Weights of a small transformer language model.
Size: 8 layers, MLP 2048 tanh GELU, vocabulary 8192, 30.5M parameters.
Architecture: LayerNorm before each block, learned positions, biases, tied embeddings.
Training: 901M tokens, 7660 steps.
MLP neurons of a small language model. Each row is named by its layer, matrix (up: input weights) and neuron, and shows model dimensions 48-143. Each number is 128 + 24 x the weight over its row's rms, rounded and kept within 0 to 255. Numbers have three digits each.
A block is one neuron, or neurons of one layer that tend to fire together. After each block is what it responds to, as a language model described it from the Wikipedia text at the highest values.

L2.up773:141069183138148093139103087153153127134126096106099106123126169144149108109101113122151133142127152131136156138121161132143153129087124111119147105123166110093114146118169091087112147151127134119174107132143091157132144129161115109157119141095116181120132119154130134115099173085129133130
L2.up976:129142143111142129120127129132078114133118117126116099121154149135076122172136116104114095140164103136115148127129196124178114146117140142145129141125111122139152113109080130094134133155129130125108131135138120113121096139144187133110157117117092116157101104156086108124177154106151178080
L2.up1247:136092135127135116126081187101154142155123153150113079097151143146097124174101133109137149131101110131135165153145135110142116145120122139090119102139134132081167113126127145137143124172131131114100140114086126116131117139101096143123083083111165170119129097119140161154106118111137119100
L2.up1257:093094120148136170158141151101122174174121119111126113170132114113106126122155123105115127143146121096121133116124090060117131090136150127119147144139119149133151155141119106119162158118126116104086117142156079097139145116119152149123172106107102135123098115133150098142124137149163158150
L2.up1320:151123158135158104162083124146123189093132139124131121128133135156100147165083126130126149163124119180118143138134144096121077100112121180124116135103160128123113133149145130127119178116113147145139120157155130155080138125113147173113116110082122132094111114139143128169138137148171145073
L2.up1403:133104142127139215128140159156184117138141098144086137132126166122086100083105127138065189127101118122138176166119100137122127127087153126133124114080130129098114163095160116142139137156131142141137145100143152172108111165134129075078059088086089164161111141110116151116146134128120159162
L2.up1634:146144130084118159133082180110126161145167120107116108097132170069088118137128165133087109108083092143138150109134175109170100125121098117142102118116111106170175148142117134135184144130145122098083114158156116156127144138152171105142127129123113156107126168137132172123148121158110108077
L2.up1829:124127157107102087142115099097080119106105125135098103098106131128122143115081121115171130140100128107110129115154122099160093132135118132148117127096129159114134157136140097139171138145157124155093175125136112138093099127137097114122128119101135134098117123164153139111167113150124129109
Description: Wikitable cell boundaries. Pipe separators, closing parentheses and numbers at the start or end of cells in Wikipedia tables, e.g. club | season rows, squad numbers, climate values like (24).

L3.up144:125120140104131112124116134151109099123123172140116126128142128126152134107131124086103140105143128139157093154129130128130119111115129119133147107169112147113066130130133138149086117140114151119142102183123129119116121082146134064169140142103131088134159137103108170138120159164163138171
L3.up482:126115167112131114145150138145106186136126127145127143120164133097105108144100116115120086095129092124120121117151103126156121150151122105155144103127146149119083133105158123135165134129138089138152087101124125121107084148157135130106071114167135116124104155113143136116127138128106147130
L3.up671:138119124097137118091120104166136115143124153140096147099130103118095131101178150144147113073118130174138147119121121128128106130093102126140141130116157154121120143100120131126067114145131106129129095176122153108120127061138102166130099161126126132124156090125134090126156169180107144128
L3.up686:154161157097112129135142113177129116132115141173111073153168116117153122120123147115118075148131123148113102121086089163134140155178108111123164140139094158149145139104105103125168102130071122163130137137088096146095158178155148153140153115119139139151147117119119143116106160103165124109
L3.up1469:114155120169110115132117117145128138094150133165087138152145122109132095119144116088129106149113121139168134108091115121122117123104106136118173139086101155106125097165159142114128144098106137123127069150103139155088120128112118151093097161146155151091183142140148142052123136202151144123
L3.up1512:148157139108114111109126119193128128109109129134133119115112099136145107108113085123116113137143134131152175133133182118142145127112119113121102123156143119086142097114143158141140124113097123121122087100142152120133153104089095155097119158147129061145150089140128153157133125158172144130
L3.up1891:142116156135081154160177104120140144133143102105104141149124107136131113141121133142132125134154127107142144092116175105198110113071175134117168168100147116127096075162101130087105093132135136144130131132158111138120125101103155151078108142130120113090181099108132114124097133132156140154
L3.up1999:140123110112108136123154127172100132111119135125161052104121143108108125128152137145133138121137160141105128145151146122131070166183130105132158087128119194129103123129137118116115100133137090136139101093110165121145105149162136093172083097090166148155120091119165122094152156140132130108
Description: Noun after "the". The first word or word piece right after "the", mostly years and season spans like the 2020, the 1994–95, also guitar, need.

L4.up1535:161121126131128106153155099160102132113177176148129119098091076094134103132123132102132117110143122154097159124109144105144136175154109124135115144136127148143136128109124136132159145114172106149148114118149164117126132189107123173138136114144101137104133080121126114158181069140157131101
Description: Structured data markup. Formatting and unit tokens in Wikipedia tables, infoboxes and lists, such as row-start pipes, heading equals signs, and unit words like in or lb.

L3.up11:137101124125094078160115164096095107116110140124074136112137111123102125140130112155119105120093143164111113096146149161147129119159102102098122165142117066094123101109131129117116162129094076123141149135129135132142085133155136118107154144098138141114125091140137152103091180152126140118
L3.up77:108138164093130152117082136157072148140158097164131106089161105105118129136098148120116150136154151112113133137151145115123085131163117126119117096117089124162119103144142115093137160128102134132107115124173148114137093104191150126111112123144140119095153102109145107158163094103107152127
L3.up228:140100136163114170159138120079164146150120083067141130112147106139098141130115160152132155090144119112125139140100176125144139096119093128124150112160130127131155111127094122133149128147145102147150141090102163147120136133153109125118132111165158154132117161138152160087156116141131141072
L3.up771:147130104100090143157155128128134108107114133132154094113098131154143112118095133108075124137122102137172124111109141136180174132085087103081153173132125142107082137140127135121128093132123106147132116145099153129126134080105136142096126140106156143051180124088169140121124123147156140111
L3.up867:100089135125114117141091149134164162125128143141137157159138136123151144127125134091115125132089087157131147109099124088175143126121095118120136138088075124114127171133127110123146138109139158092142132131118135181138133132104103139200196104136104157113123091111133090128188110110170102121
L3.up1100:139069134096152165106141148118116086160163135174191143114101125161100121142067141106060109106078139158135125131120182109130110184129126131099093140120103101143085100148145083110089165123146119095123184133147132112128137132154106142134107132131160124105129128165131156169119097101150142124
L3.up1354:137130124109122146122132142057175116136159107134146099129153105117120120127110118102112155151165133157119161123147120103151131124128116139140130148112108121078139112154119168130150107113113138133096092092133129174171130122136149120187135126134097147106115103112122141123169141142138165127
L3.up1678:118163117132108157085091147122148185083169103161131132151113104134134141102123158113147163160167119128111116113156156118098104106112122115175136133144074153114107127150141110152141164106125157144148131098111127127109147093150124141145128153169095121133076121154131128150118107145090119120
Description: Unit conversions and "at the" phrases. Opening parentheses before unit conversions in tables and infoboxes (mm' ('in, lb' ('kg), plus words in "at the end/time" phrases and row labels.

L4.up1748:129107134123081103164143174129143150089176177117138101128144167118107108124107156131126187132129106104157121123122099111145160130104122157151164117117107144159148123116131145134158116162127102126126139107131139116140168129162135122201132133134111122115110095144098102166104131107136132119
Description: Infobox and table cells. Tokens in Wikipedia infoboxes, stat tables and list fields, especially years opening season rows (2020–21) and field labels (County:, League:, Postcode area).

L2.up241:118132148114074133121125156115170107164086124144128106126129139128121103126099102089148116135096083135123101067160120120122138158183122102123094149118145128089127152138149135133104109117159090151114133122120073112138124112141124157135098168090093102143156108146090145116123083103131105122
L2.up286:098130178117109126133099101103191091121124115151161148144137120097159101096117104134138146171117147145172115137116145125125126174159147087117176139119142140123144149122160152083096117148156165121121115141137129107089054150186141086154144104125113100119161158130080134084155164133090178130
L2.up730:131150103130147133120151170130091113149103145124177165139125145137118125106105095070142127138102101110142093079106097112109122141109122072113104134098149132101125115102104129147140154166104122118137139134153184118107112160150131123116099128134120157140152111101125119138086116139120145115
L2.up1161:095119140113115169146133112127192134130130148106112118127130137163120152187132112107117113169150158140119130124089152150125132149139149131147127169119148154125093125105125132154151131140134164161162147112131108110148130141136136133100109128146102111132115121118111158083166102139120125174
L2.up1268:133145124116116084148155134114178142146189118151096103172098112129163158152118160103098145136142075138116126111114155164081094142127151123090127111118099173132131148104133116122117148112131144110135154133063129124139152169143134139095119131141137151129163127116121147069108122121117115152
L2.up1451:163101097142139159099104148148122137145136096104099090136147108166143123117114108066081142152148155124131126156120148093129099108122135113131148121103157131104103134114122112112125092131165105156131114094134136070196086108097121107133111121103119126156134157126130125103126103142143130141
L2.up1507:146133114096107157118150109161143126128140152133109141131149137129116111156141105112124106122179137105128083137106124150138138156145106103088107169123090100130139156137139132146110103118161108113142126108086145098144132175114115123166103133114148099135159129095157147160157128126144133109
L2.up1984:123180123123094123145136102135165108139106145138106094139147117107119146124146111188100156158152171140108153148129130138134140132124115111107132096117164123095133145112166128123160092145151105121121112102106157097126081112134183149118101129163135127102111118096107130141134093105057149112
Description: Table header separators. Pipe separators between column names in table header rows (sports standings, election results, filmographies), after headers like W, GF, %, Notes; sometimes semicolons or bullets in infobox lists.

L3.up280:161159173131107108111093127157132157106127107129108100126104104108134121120130110141105144140141123093105163130125136140144141105148114084100096148101157169106152112126132126127090092114129143153134117134146160077109106124112126140122197118132119109134158149108116122127160121094135146171
L3.up537:170093107129125089127182126104129109134139110135101109111123064146128147128128153090139104120124071141120139100100131149129141132113166096153143138137129154117072129135141134126151125130135139096101164157078134081097157141154128085115121123134176093100135103130117160164117077099126147086
L3.up610:159136170110098111080117100138139147137135117109129118108151152121156139158146081131128110163159145081088146149119119168152104076120152112092127115128146146117091150101148145143100121124139112101156156147102162113165085110150136172102119139109131108139138127100130137130142143098116155153
L3.up1117:161156202138090123123102126122120151119121130154109095134124088095147144144116109130135094093150117103130118140139131178144126178135139127070131126112143107105107108082121124092070121130147103147091166135096138103133099128116131157125140054141135124149133135082138160107166108151128130134
L3.up1274:126143153137124128128149129132153156170149093124131154105135116094137096173134089125091127109218149083109158152096167165137114060155111188131144141112128155159119129111101124145164138136141134091109113146139136091089128150133107106136148168125156126108148123077122114092161117118122159141
L3.up1470:139127117129154089109125131112186143136109088100113131144130097122122113162122173157111163140122144115123145161138118165130140161120112125133116170152132130137133128108118143134154110127141116116069089136181111127146148173170115132137127120157076127122076099126076085095141126121100167137
L3.up1585:146129150150078119131151156129140198157154077129124134117165114119144102155102129095132112098168124120129154098168163136131127124169141110148117171139114148121169102082167082144095158136151124120120133162126135082128125126168102158120093160114135134105154110103114158168102116102101149111
L3.up1595:168176158149122136138093130153150115112094126101126061110134110132119140134131111115155134129114116101101162146119137124097137148168121095071148127121130155134173137085151156102072131116200101095126150142104144083151133108116165152116129136097145129150160125102139185138117122101119151163
Description: Table header separators. Column separators and header words within the header row of Wikipedia tables, such as |, ;, % or AB after column names like Votes, Length, Pos.

L2.up1034:130136132092141141157153157108116100138144165121098091167147114145115129129128091136077165168089092121150112147131099139129144159100171120135155164140118090151140146126122093151155119135152134131124067101123149120113124119151123123127152137158163136140141138138165162101116154137117124130
L2.up1282:068098098128143130111128103114112104116093111127185083122147135118148167125107126117112116112142174134127114131141101169126142096111137149065124122105129112104171109100091121136131101102140097140167134136103090149158117140163153170112131157111146123137137126124094139121156173155130101100
L2.up1424:138141117109105151111140146140155148129118102110117149108147129091137116110113131091114133103130128105140081135122120156139129104114128163089113112103077154171129126160162111145118096135138140164142140134126104124158146157141160091135132099151128121108106118148146149150083167119073092112
L2.up1509:129131125100121121123074156111097149103120190110141148134134114111163148112109128101130142123098137136186120136123140118153143142152130173182135090134099113120141151166157144104122137108165162132132155108123117096136144150116136146132146163116097175134136130121150106126158144103089193104
L2.up1713:128118122167157142095155109145147129131126110122106101169103123080113097112152133136125162128122177093137166142150134091087121105148134132123129135101113130124145186104085116157106096167101143159128172109090158142144121109139138146155112097147101133155131109131109088127101099118169124146
L2.up1728:138147129115114087123140160131169139119108112092141108088110115104107127107135136149151122132128134137142117108092177108140129083150129109136125141153107133124135161182116134142099121132159111143180141115158098118134067148069173131121093149129095203144126142092164133123123147113118127127
L2.up1755:147085165159147141132147110133104129134155144099122069136126160101111128103114120090095146084128112087139113115148160109204123096149159063105140135106131087120142090117113102154120092118160102147135155173116172130121137135078162134140146170170149127109098133147153177115104120112160167117
L2.up1842:117176116099180097119135169123147137121129114139136148177122158107156127147119148127146131125156164132158145076199142103176115120129061152115132118126148116116166109173156120140128078135154133124141126097153144114160144133082145133098118147109120100137147102118119112124139110120097116081
Description: Noun post-modifier openers. Words opening a clause or phrase that modifies the preceding noun, mainly which/who/that (the cube which, a post which), plus "of" (districts of) and closing "=" of section headings.

L3.up210:111116115139147090176121141112129143098085152136134192143135158077104137158099146144122086135170107131119155102102121100143105155133112160154182165112166153093118099158171111121170136118175126101141119102107146189108128131143179120118108096080086096107107142152114149125182152101165176091
L3.up451:112105135138167139142153128163095154149096105143124122182157107063149127132104140129138125095189152091153139110099151125133112059119119116120135148096135106170129101114106165159124115159117109172103137101104098120118120114137114162122131110131153170100110111167130149141109096125136142138
L3.up691:136155166129175118160127121156059112111148121126142122119133136107110104107142121105145112144128111115114146129128176111131124098157092101163144141102130132150101097139128123138146119137127170117115093092120111112089105125133170123102151088121153156123149103110109125133164112098184133118
L3.up899:137082155169169109143111122148099158162101088126150154131146112106129119104090098118150096096160111108129136130107161145142131124047153174130162126124096151143109121137143154105106135158154136136084117102116158123115099129131097105134130089153137147107098125099080121153151132101184170102
L3.up1134:103136135127161112125114160065095116103164121144111113165157177161131140119135150107163132096119161098098091107114176138141109097102114123112116138151127107129112149123129123101117132099149120121117110093096133097115113205155174129166143147151116122118134130148137141114138082154148166079
L3.up1141:135162120145167110166128169114128144113139124123124145140124146116122133134118134070142120131147153117116139122120151107161135090138118133151156159111174089117160096135129148101167085126135170080138117117118139139135109138132170121096136112132130127106146119141145137122167128121167145084
L3.up1227:111113075113140127156095130101138101100103099128186113106142178085117127144155172092148143092120133138081095114150145131112105118139125174151098122069101108169098100090114113107158176177130163130122130095156113110093124158109169103125184120127112135088126103145069129151145107139150134126
L3.up1239:099122131130160135103086164108124174140151117151153105114132158140155122144071109140161100119145125076096088109114140087121132164104128131156114085140137133140111132110114165157134157148121159083112126130160121146165136130172123114145120100145176123137119108118103125127159111080131126104
Description: Wiki table row starts. The first cell token right after a leading pipe in wiki-markup table rows, often header words like Year, Pos, Season, or row numbers and pipes.

L3.up615:115141147140144137134138184135119129117115143109154156130122103104146170124120143113165147123155125132083111133157109093113132160129106096160113141094086148095095170143119156155063120155152140192095130120092120152127137121134123164134143106136157133117158076116153104174139145101119133128
L3.up666:129095133151118079154112103149138121155099126150124138147114135069140140112124141137129105083146125151142156149109170157126120133059100150122134093136096134143109124140101133146125138121149155142102083104098135147142124149116130141155180151171147135077119125092113137125102149126153107149
L3.up949:205127080131142121062092133103124118105159180097154155090136155129111144117136154123106120160139124124132127109148136115102139045123134097138135170148137126098108087192117162100148101123117131132126108141116144141145098121147141133077129121148109120136131142127145127063142123116103133140
L3.up1248:127104146174139103122175136089144109137127076120064104126102135121153131170153161134134118140117116109132131115130149109126121087156107112110155143103148143139140116139151133169162124124129136123128124134104078121127100117125161113088149120124127128102091151124076124173118120157130139123
L3.up1721:168138163175142140136145187128171126129129150168157149131143161113125157119153166135104088171128094101125124117113108178099158124103115138118136150152130126138104153145156138111092137148109173130110156102130186143116106150104089158127131119150121114038150129135122116146121133142189146153
L3.up1826:087110115121150162156113137147114187172123143133162130126121148132123129124121173163127092171117093092145132094125151166099113121093122117099100179130096133154105116106068151130159109159092160151099094090127172130140115146117143125131194085125153113128141133085125167109107111119131153110
L3.up1920:096123125171142113108145134122172147184125110124126104121085125116115150116160132112140086139112118116121134125103139138117129147148132142113121155130127136100116185124187108128121147109137127105154119127120114112112142109180109140138138146142123139127102105120113060089099182162140128127
L3.up1962:173134141106124091111129118157116095161106133132139140147139137075107137176105174087134138152156122151116149118138138122123137133132140132091119129140157127091092137151132123128140105102119141138098098110152116125114091086157126142079155131164103104096103139123108140137111112147136117091
Description: Plural noun endings. Plural suffixes on nouns, mostly "-s", "-es", "-ities", in running prose or tables, as in scholars, brands, engines, two days.

L4.up321:165115122123135128132108169138090153152118097096117068154130116131134145153113115161136131157164086109104153132136100139128125126098108139140160145143165146113123152145121145125135094140167135092108105162126158132136143120108165141165076136111135120147118156066153162114120128120157103133
Description: Table header separators. Column separators and header words in the header row of Wikipedia wiki tables, such as the pipes between "AB | H" or "Pts |", plus "/" in "Team / Apps" infobox headers.

L3.up303:103155123168117153118103109141096125148105070121148153100091114155087124118141103116136142116159079134139145161097111131116149133129138124121102132124102107141106143111121124128139089119101138135129128146173102117103143099155138116124152141148119138097128113150115118178127148144116138100
L3.up407:101154102091132136136134091140108175179096146160124108107088132137074134119101115107132120149114101143166130130114130095129102126125111114126129115113145117130143128140129176117129108154144135096173139097152095117101084110119122150129120129153140105099105093164109144120115115139102115144
L3.up439:121135117170114164148184108137134116110148137094151130074114097118120088099129101117098079150133109191166153127138094149111098145148158147132113124139112121138096155119153147161139122124143098128080080108142141071115117189124136121095156115135127118134144093108136119152149126145081152145
L3.up643:129127097121146116136131132128138106143137171128146099130135125127091118154129106114154116156127127142158130115132156124135126123097093153103133126096101116136149107156133107176103145120108123139137157087132157144111133124112108151141105117150148130123138121133147088135159142093131126132
L3.up650:114166157117172088167137084116107126152116127140150089096133123155069103129139142140179152137138092119154165155110126150098139155136119121124121124149134133161135119144152147115146131134103127076177110106127134111141119099112152133148133122149145085126134099175059135127135121122089120143
L3.up1096:122177112114173107156112104103067183139115117140153113135118108145108107109104093151205156114159141137159142121105116116124144156128107176137116123144124106103122151132159124118128072134117120104144112111111122093102077139109179158124165095132144113108142127111107117145090143159103100100
L3.up1661:095131122146114115089168173144099128146151150086113085167122143158120099124126094116125159132107095121095136124137158136103128168057122111134107107140119097141134108145169158151103155164145166099182163114120105094128129126128099134081120100130138140115138182180087136134100177152084132102
L3.up2014:102106115149125123109128136125124098138136087151115100103138087120095124121123115111149110114135130160128125120074125139124112120113086105091140129122094116152123100171120141128126147158097114134153117158149149113160111099138118140129159095107144114148168123126118094153164128148107133115
Description: Mid-title words in names. Tokens partway through multi-word titles and proper names, mostly songs, films, books and albums, often "of" or small words: "Taking of", "I Want It That", "Goin' On".

L4.up323:134102088151167135128121127083132137159163109118132155122110109117092119167137116131174112119142105112135148095127150143143148140137114148101127146157136142158116139167163107138121091109112098087134133127143125096119100086117171139112162145092117085128118140137125156160118118080109132137
Description: Mid-title capitalized word starts. First capitalized word-piece of a later word inside proper names and titles, like Society of American Arch(ivists), Child's Pos(e), Master of None.

L4.up543:075091131110137117142161113155146183109135173116154105141099152123131136129129106158116132098134140130171147141106142147088115126100113123103128096081133109165139087122111110167108134112104141132109119124127117143161140151150114130120115126134141151108159098104160134104151148145119172116
Description: Head noun after determiner. The noun or adjective right after a determiner or possessive, usually heading an of-phrase, as in the end of, the following year, main purpose.

L3.up134:132163127126099144115141133127125159101127132108106103111143140167115109159118099133160113096160126107131152140097127107149147126125112114137153110112154100107173160124118130101152138112087127104133136104074141145141153144093132114149130119093108121116087106133130140104140130136148147133
L3.up1016:114118101119089097129139094164136154142111080103094145097122118149113130166121164171150116099148143103158121122102128062126149110156125138127179093125106118127147135155094112171135094107120145119138094107157124157164116123137093122165108121146124111142088097114086121135085127088134144093
L3.up1064:116130113106108158069149096177053135163104112155129150115130128144126113151146127151156132119134147092138102105135158105115104142097129106120171134114150123095076109135093127120161105121097124143108138083119126142147111139099102165113152136108170132119123102114124120162121110135104136118
L3.up1156:129103151149133175077131159137103116132096158130164176155157124089131088108153143158132155133120140091131119135097121109104113094135091135159077135117107104118115121101058150148131121119152133122033134114120124134076083147195114147124102114140146080094133132137164118142107124161097138146
L3.up1286:166148139119144127152101125172094137139093150100173139133159148143104139118114132116145151163151105135134154101082163140105146098143138139117100115103138133108083131145085087163121125158097155106148098103160120147124135121132065139131102110159133096118127106129120120120154084168122126123
L3.up1436:148122109168099125122169124151122127169144121156112134151149159099124136136093130138112124112099105147100105091108068112141146127126125136139128120098122120140134116161147080126118132139098099169138110101117144144129146114117095127125134122136122131136097106124164101185140102114175112086
L3.up1493:114121159130127134138107091140093198135100147098134132134151127085088181136106100150140140135121144056117097107100091127126116144130137103134132135154133127167145122112143092112099104119100138119136148155154124163143124147151159115118105141152125117096120148143093121126132115157139149087
L3.up1650:096163135076129124063107137119140161160141093103115084146146131091108130097045115105152126104120157117127086162130146118158113115143109111132115134091151110104163106123110124125137114128120154154137107129139119109144185106195133142130136112093117155125132142153104167161103152139168108091
Description: Clause link after noun phrase. Words that open a modifying clause right after a completed noun phrase, mostly "which" after a comma, also commas, "that", "who", "as well as".

L4.up1983:125120103136182100120141102127159170161122113112093169144087140114148178151147106099162126130133135139086133103134135117086142110165120092123133162135082107158119096145114135120113122124124136122108120178101128133103135129114123087110151132135123151159125119088140155128115135133128099102
Description: Plural noun suffixes. Plural endings -s, -es, -ers split off from a noun stem (exception-s, unit-s, bus-es, client-s), plus some commas after nouns in lists.

L2.up362:151152130148111118143129143167155160120099125100138195128117145112081140133107113113146107119170127155087171128112145110114132129127115141095147104135141139115112108161145115168155124148165146138120147137120172131170158126139175133108102115148107136111097124090129130119136132143108149139
L2.up381:164120134155155094107154166132091136117137087132164109120129127095143175131111138079067133108142121148126132135160144139114123114094139087109097146132137118092122120101144127139149102174141090143170116114089081128105136137173163086133129106100126149121102117133115126147151145123129134093
L2.up519:112144179169115089112157114133130096141089105108126100090108116087167145171143137123129129131109098133106105105126114124074110138108139129110149135152106166132124174108172137099141156138127122127125072129127103119127085106143125124108167096143137143131080139106135162136166132160147144121
L2.up859:149159148182132148133107133136089124165151099092108139153076127134124175155136121103127070093157124111073130156170152149113170119084137124115115134119094140131082129081092119146115155147136164133165121119091142114158149156149143121099134134131104124171151109141145152119131067145162158118
L2.up1143:180124161171147145126124117100179134122119115113105073126122158130173180143121111084102125106116126095106115147141137113135146093155165136148124134123114162138122149087067092109137093127159128133137162114113103145108114132115201125070109149125128165120106111131158170135150112133108139154
L2.up1408:131111132160141076132096108157101144159133119096101121115151120122147152142161151094123096122152096122133120125175152119135146131135161131153108131137099111090134119124089117115145160130088122143147085124121153092142153094156111147095149148136127123091140152069107141151157099150124200169
L2.up1468:144110106164122128163119137114103136137082135126086135102132159128134154149130131059150129134131127096092063139142144148116152131095163116079067095107138128130162139101138104149145167140119165114124127122095130105137103120126099104083121162160098197110131146109115112185097092114116131107
L2.up1573:118103127140178160185119086084150156122100088134141126138115184122151124098130119086146086094131109120122109107174125160074160149145143130089100144118119136170106134102099125140168174113143129143099094136088121124102140155109146123046166139133140140134109075123132134125117108141154141120
Description: Plural noun endings. Plural noun tokens or suffixes (-s, -es, -ers) completing a count noun, often after a number or quantifier: three groups, seven games, duck hunters.

L2.up3:123136127105134153121086112154111116149174124170115113159107095135137131133127139116127125135103112122113142107149140157148142121123156100158137102119150133135126104143138137130121125106082113043107110144124124112163121134104137073125139104124077135157113105141136135104143172136128109129
L2.up313:131113121140142116102086132109122118121127151109121139129121139132150130122155125118123130122084127107107110099117154150115127096133093149164109128126119104086159132136050102134118078140126149130115124122125119138130121093135113125122092094163135129152141110118128118132128119126138100114
L2.up467:139128143115122161130104144102137131127176125127118109129112148164122095120144121148115143107115087148087174100116179154102147100167156111172142114128120151139086099136118165144148133163112106127153142145109131161153101152088167139098124168091137132154154088138186115131157143157159109148
L2.up559:168121138129151131131128128118100093162149126101126106153138126122115112175110146083130100119154080134111128093128150142111110116128141109100166129137095133104110101145092110128144056111118070145103112095097113119123113109156098100110154136117122128123087133143153140144146149103132146089
L2.up1133:145142075104102142154140140173156186099129173117141086137147159114089164138114157135115128120130121160129128156148098138158154178081135075126148162094114146095149102086109138117128102142108107148105143114114111104128136130130147130131124175135114069134138120187131136103102149109128108113
L2.up1344:104120115105101111129096168122148141114150106122089126163108168133167163116112115136130108137097123094129132105077154151124123151102126078140138142089130138125112119135128134153116096148124108115136127126138132125138134170097140124123117060118105134102079111125129112122152120119117136122
L2.up1564:115109168142156106115104125119105118162117147090131134095134158143126194142134123146095149133128084109128153128123138161135173080156147092180110082126111124098123104114134143178147100138081124135114122113140139130136104108148106092144089120137131100141132105139160132125149137130106187111
L2.up1876:085111169138129162122104134146133094134151134144131144149104137142113098141133144118100138106085133153126120136146097107110120117119160097095122126119132101091174075145116114123124118113126128130163129149155098099172129097144160066093114129128099144120130135121159145118150145128122145123
Description: Word after a determiner. The first content word right after a determiner like the, a or his, chiefly "following" (the following units/season), also most, work, years.

L2.up377:111162119137158140143143088112102125186065143121212114131113117130106100111140098156163144148140086156161121149135107139114105103095149123163100108139145130146105107115141147125127126166135141107143105120140107126132113119120160142117121132099148136114125131182107113118104140118175125170
L2.up402:109144115075137130122069104137135179114148113124146104105120124104107121084185094137165125135115149123136140089112138116140189123119156129144096165118121106114129183153123145111120065113137125117173098093118165146136128134123158138134123137151124114116133115182086135140158105129112119109
L2.up1100:101118098127118150094121069113100165171177149141141088145109120164127108126111132120135138172115119150127164104154131122120112142110135097130120097157151107145129110159164126132121085161135130099134144131138090106112087118101139152103172133140140113109132133154121123122118167149152149153
L2.up1275:127123119157160185123147158144152191137171141126099155147133144132135109123120110111129153126140135113120132111160124153091121101167091111125138160086143117142118149119143126104150140112102123146123068120149133142090138094078166129124142143129105109113157134101123165089135123119109119131
L2.up1329:104114087139168151151120114103107118144129156086127149136100143133095152137176110142138173097117108128131167128142157113115112147176161129121136062120135092085093098122134095126176079134145087110169155106128111114122146154138157143123112127126124131117145146120100098151142132129101154128
L2.up1475:109121114123151107151143088107131120165135116176137085104143102155113092146130129136131109170110070168155170121118132127117109134138102105115142146127140146135098126123168140116135104134106117090159122103150148122116115097138177136109152149095102124108150170165129157139122138130149112128
L2.up1885:116145144145099154149110127144112124144103193125140162118120140143090111146137115127157097120098137168126157140083145130106124118145140091124168156097150155135178124109122141137122084169129103120155135090136134158146114118139164138065141131084122108083145147174143138122123129096150167108
L2.up1911:168147092125156165141140138145154173138128152122092130104165105138137096140117117138169139153148142178119104099119119147109164114152108107121115136112148145150114094099111144121138125171141171129080107117140112152064133126134148143110125138111147171111144195125120138105142092099164169131
Description: Title-final words. Last word or word piece that completes a multi-word proper title or name, such as song, book, album and organization names, e.g. "Away", "Soul", "Sciences", "-ology".

L4.up1114:131122132108137160084132132122169163206116092101130114126146105145095120092111117094113119108111104128111113070109132166133153100123147123113142176090116133151112135089120118139104154114144120134153079133119139162074145144177105135125144115148119155148121109148087138155094117112101124115
Description: Subject slot before verb. Tokens that fill the subject slot just before a verb, mostly relative pronouns (which, that, who), also plural nouns (members, troops) and pronouns (they, it).